python train.py --hidden_act="swiglu" --attn_scale=0.125 --init="uniform" --init_std_down=0.00613 --max_grad_norm=1.0 --warmup_steps=471 --final_lr_fraction=0.0 --max_steps=4217 --dataset="wikipedia_en"
MLP neurons of a small language model. Each row is named by its layer, matrix (gate and up: input weights) and neuron, and shows model dimensions 0-127. Each number is 128 + 24 x the weight over its row's rms, rounded and kept within 0 to 255. Numbers have three digits each. A neuron's up and down rows have the sign that makes its largest values positive.
A block is one neuron, or neurons of one layer that tend to fire together. Before each block is what it responds to, as a language model described it from the Wikipedia text at the highest values.

Commas and similar joiners right after a proper noun or named phrase, mostly inside lists or appositions, e.g. "Great Plains, Labrador", "Greece, Cyprus", "Charles Howard, 1st Earl".
L10.gate14:099121096140178128106150141112141105135092105146130136124135090158087125127148121116160143109133104104130123199172108105130109119112113130136105152127135150182129108107129132152116117113072113143169133151147110136121142176154094131115084123139158151212123113102132150126153100153133145111131177121100122115133138087180075081137137102126119129127134136162140107134169134159121133177132
L10.up14:148111144159118164130128134184161119167119158159097119101112101178106149147119102141122154124120084125139135127115127131107100152152100137121093127145125122178082119104128133092162133137148111146150110157094115099115097156117155134153104112154136100201140165114163142168119119123167129136100119137146151124080096066153127133142141161094130204138126118139122129139147160152157117097135
L10.gate80:092138090121142196146130133123122141128121136109099102116120142119076149155141140130163136065173122092113123126099137124106114109138125130165105144169175126139143131126100145127093119060150133120094148135114095139128078123107181115172103107107177149164155128127128097146135139126155129134094139140101158136129078124148116110142143141082114160140161123131136087157149120149130122123116
L10.up80:113136082113134179124131106089157103179140143109100096099120103150142135087134129128138090132124159164091113111175156114133086116091136131166137143124141133146131088172122147125123113135107101149126119101154075122105107150098150170133124113134158124126147095105109114125111128132139143126154173128128117124138135118152113074108128135111146157158146159129136123131138133118144109115145
L10.gate156:159085100163133162145118117153131141157110161115144094145127111132093126119096129108133120153129167106137112142141135109169104124136132131175099127127147117123148106157102147137102152085114175144094115157155110137139095095152131127149123116114103123123130146141102107103128112168099100054105079137158125165122127125133177137140184122110101140125136124117096101168149122171109124116098
L10.up156:120166150103114150110169109121125132153086113147074147137128137125073136117085136101140103093127157157119131129153112144121139086137106145128143101119108096093148126120135113083121097111080117138183155124167114118140107114084115119069137151143110102109150083168089085143076096163145109156164146167108137090150137098132068118102112139069160112109115092096154135118084133145135114122115
L10.gate250:115174099138140151120116141129160133108130115152143090090131151090168132123134111128132097091129144165105095129133149158168102103134130090139113161144143102160130127180193150125066128121114103175135114114167085110105134153118125139142125125120122130173086099124143064125118155100154109134155142150164125097129100149086145112129146142126159138131129121163148137105130105128160110119137
L10.up250:108162090179124128111142097110141149122125160093127083145101176144096156156146113151102142134099093131116136096118130147115085121139124138132150103128115088138108127136130141158134095077151130163118112099153070111148138138134136107124171132095079095146107137130132079162152156173156122105126143166156110096125130106116119121097120106150145157130127113147118129129114151115190128100140

Common nouns or modifiers just after an article or adjective, often the first part of a compound, e.g. history museum, TV series, side, edition.
L4.gate55:157107074146125167128118162140149174180128179118136106118119151100147166115156111112129089128138132134106113146146120163134113137109139122100166073145127086141146099099144132144135124129157122094118146138122140138132091122104108127100123152163153152135100118114107129162114118134136109148134137148164084154107121141099159145108098098143160127140167085117120124105085147103103164119116
L4.up55:111149169161120131092141115074169133099148133093107077099119187126125147160133105135141159139107130137101146118098144096147124136065116132108123129133116146136122115158172144138138121097136128158127118122157114118106121126122129131134081129130163120146175097127086153070125130132123106143111105101140143118125137165110102126135112097119157139173148129128158126102099154135160123110108
L4.gate138:124145142120143173120115132132099127108152115104138110149103155154146124106179098129142119120142169099083099145148139165142106172126131123154127111143116132113119154151121097098102112102114110163105126151159148117121106156142097133073114084158152114121177121139113157117157133104166115135140079142158139101107099141145125131121087135165204108134166131136098114113097120149114127101122
L4.up138:165169162082149141129105144176154119155162075165071132110117150127140155145132106091129146163155131164125147129129138140106112144136136149126115127168136164093107109132154131121150133119155129157055167134128134129145133086113119124120130130124118098114125080145103145120132121148162124134126140101119081134068127171099106111126113108150139106177136139091124146138122149119110132079135
L4.gate157:143124161144123128118083131120153132141142117118104138148130156135111152061130132154103131131106145103137091096103124106132133150086145146104134148140124131185144137167112134161151133100145123184067134120104143150145104155133154103099109176146146121133130120132149152100152128116190120118094082092142104144085121175107089139150106099179156113158123115141173139148130148121072111107073
L4.up157:111154126152145096140078166141126173078155135090137165139145134118120131136123123127146120107125141138165106118140184141128114139098125137140123125079072145134130132168124125165121086137181117158124157135141123154126112160105147131116134138094148113164112125133163171053146086121142167132060086139146089149117125143139142171145169075088133127101115128104153145103081143095131113125098
L4.gate234:119136128088144154148108096135202126032099131125075075163130148156111155111142110158141106147123123114094141105156150130131103140094112187134155151173108092130119135128151165127121139136106188124112109112118126097120067113121138160170084151165092131145099090141113110101111108131163131154135166129138126121119135145125125133126143166164107149118120133143117082117101122133099097131094
L4.up234:110108101109133134144138101103166126052122148103088080193136146163114113120172135154110095143102136120095169156125167121129099142114114152138142126158134079135124123119167143103127144131092174140117106103111139090134084116117152153178087175169121194127103086114135109119113104117147145142110168135139106111128148119109140132111152139164138133128140117145139087116100132135080138130111

The capital U opening names and abbreviations like U.S., U.K., Uganda, UFC; also verbs and prepositions after he (was, became, at).
L4.gate0:154108145124133086124127118122165157143114133095164121107130140106144142161143139129121110123115143116097125107147129101110108110147111128133119110102127101139090192166107173149144152124154143105095120112093147149144136140115109137135129134106122165133153115077138139138080122134133090113086195159125150139191116129123140115112121137143130107137166124141154119123109094121105172133192
L4.up0:140166101092181140135120145120135115177142093110121140121175131165120152141122129128126108099146128120126167123102115106134161149129103190122133180146161110106145106127145128146106146113153144172199154168139118114140099121096127125165144126108089121131096134156126133066153149103122162134103132146123120128143117126156114183115131144115101128132141134100115139160174141147133085124130
L4.gate40:092166141089149123091113086085148132132103116094120100066141110129134136110146100142157112109128203134132095103172133181129118183130096150136139147087092110106098138114122131153138141143137162136108096157115114147125092100131108168107137121158114127135143120133140100145108119120099146126138115109154151148141087119110087193160127145186157168138114154116154129126132138113128124125070
L4.up40:098148111143121108093074156101085140123132099154142110133130142124149151106132131149144138128129180151097131088152145140149171150103179143111169106091099129114128137077129135174147141124129111153102147186111131149155124118120102116102106103119134113141153133145131127153120079127154188135105121149126167132131130123116119167155128153163137141115125113165129131146100121122125144104128
L4.gate103:157107135170108140100151112134151106131157100155104131143129113118125140172143150139164103121154138124110127106172107152122112113117151130138124115104137145093130119166109136135167127135154127129141122105163145132134112119100140140129116182073121122143094128161132095139122168106122108121139168138144164115117146162095120174099172156141110176114134141180136126131129136093156107115105
L4.up103:117131139126138176110099150100088126084124128121106110145140143182088185105165118108113135099139098132148126126096147129135127144087120167140105130112105097113145120119135088143147119115134126172069110133134171117169096086151099099085068121089142113126131109144134141159158134120145084114161143108109108141131100121087136154124133101160066088098106122156123157142141158182084139131131
L4.gate171:144173132110101158099123136105118122144126079136087152114120111138142132136165105131127159154155113141147106096157129112145111177125142149123134140161097139077133124149149188134162140107135179159124143133138158157139128108099112119135113167158130147178141115139103110116108127156109125162169148147114116119139116107100118175140112161113065149146124131156101120124154144136122093096107
L4.up171:127149124119131106137059147142156129155114105126135113133089125133142136098132124104128144172112127105092129096161121144147138125144118144122151149113156130140130148145143120133121128150116115097099122127182134098182100108182165145093117119097077121125121187154088137144132140177150135111162119144123144129063087083145131140105161104146120137156160113111127164107127148141093128133144

Function words in biographies right before an expected job title, rank or office, such as "serves as", "promoted to", "he was", "is a", plus fragments like "emer" and "gu".
L8.gate101:105120112122122162131132100145154127115110112106132077134110100189162153144131132107135114108155149104148127118169091140130126118112091111077118151093123153123160145125132127125161119084110187132129095121148161158112093105101115124141081138131112092121082091142120132126098148147118064097096122118140108096130104057124101125139126134149095126137134148138110162131143130169143156117104
L8.up101:133123086133074154141118137154127095118158100147113110140136099167149139118111125164141134124143165149122204128091120133122174115091162079109151138108125142162188150144144135146164111097115144150127145094122173109163129116123095103130064100130144111127117121150144129117092116156099118106159084138131140117137116108114101133129134122138114093116143099130108156138156117139120133105143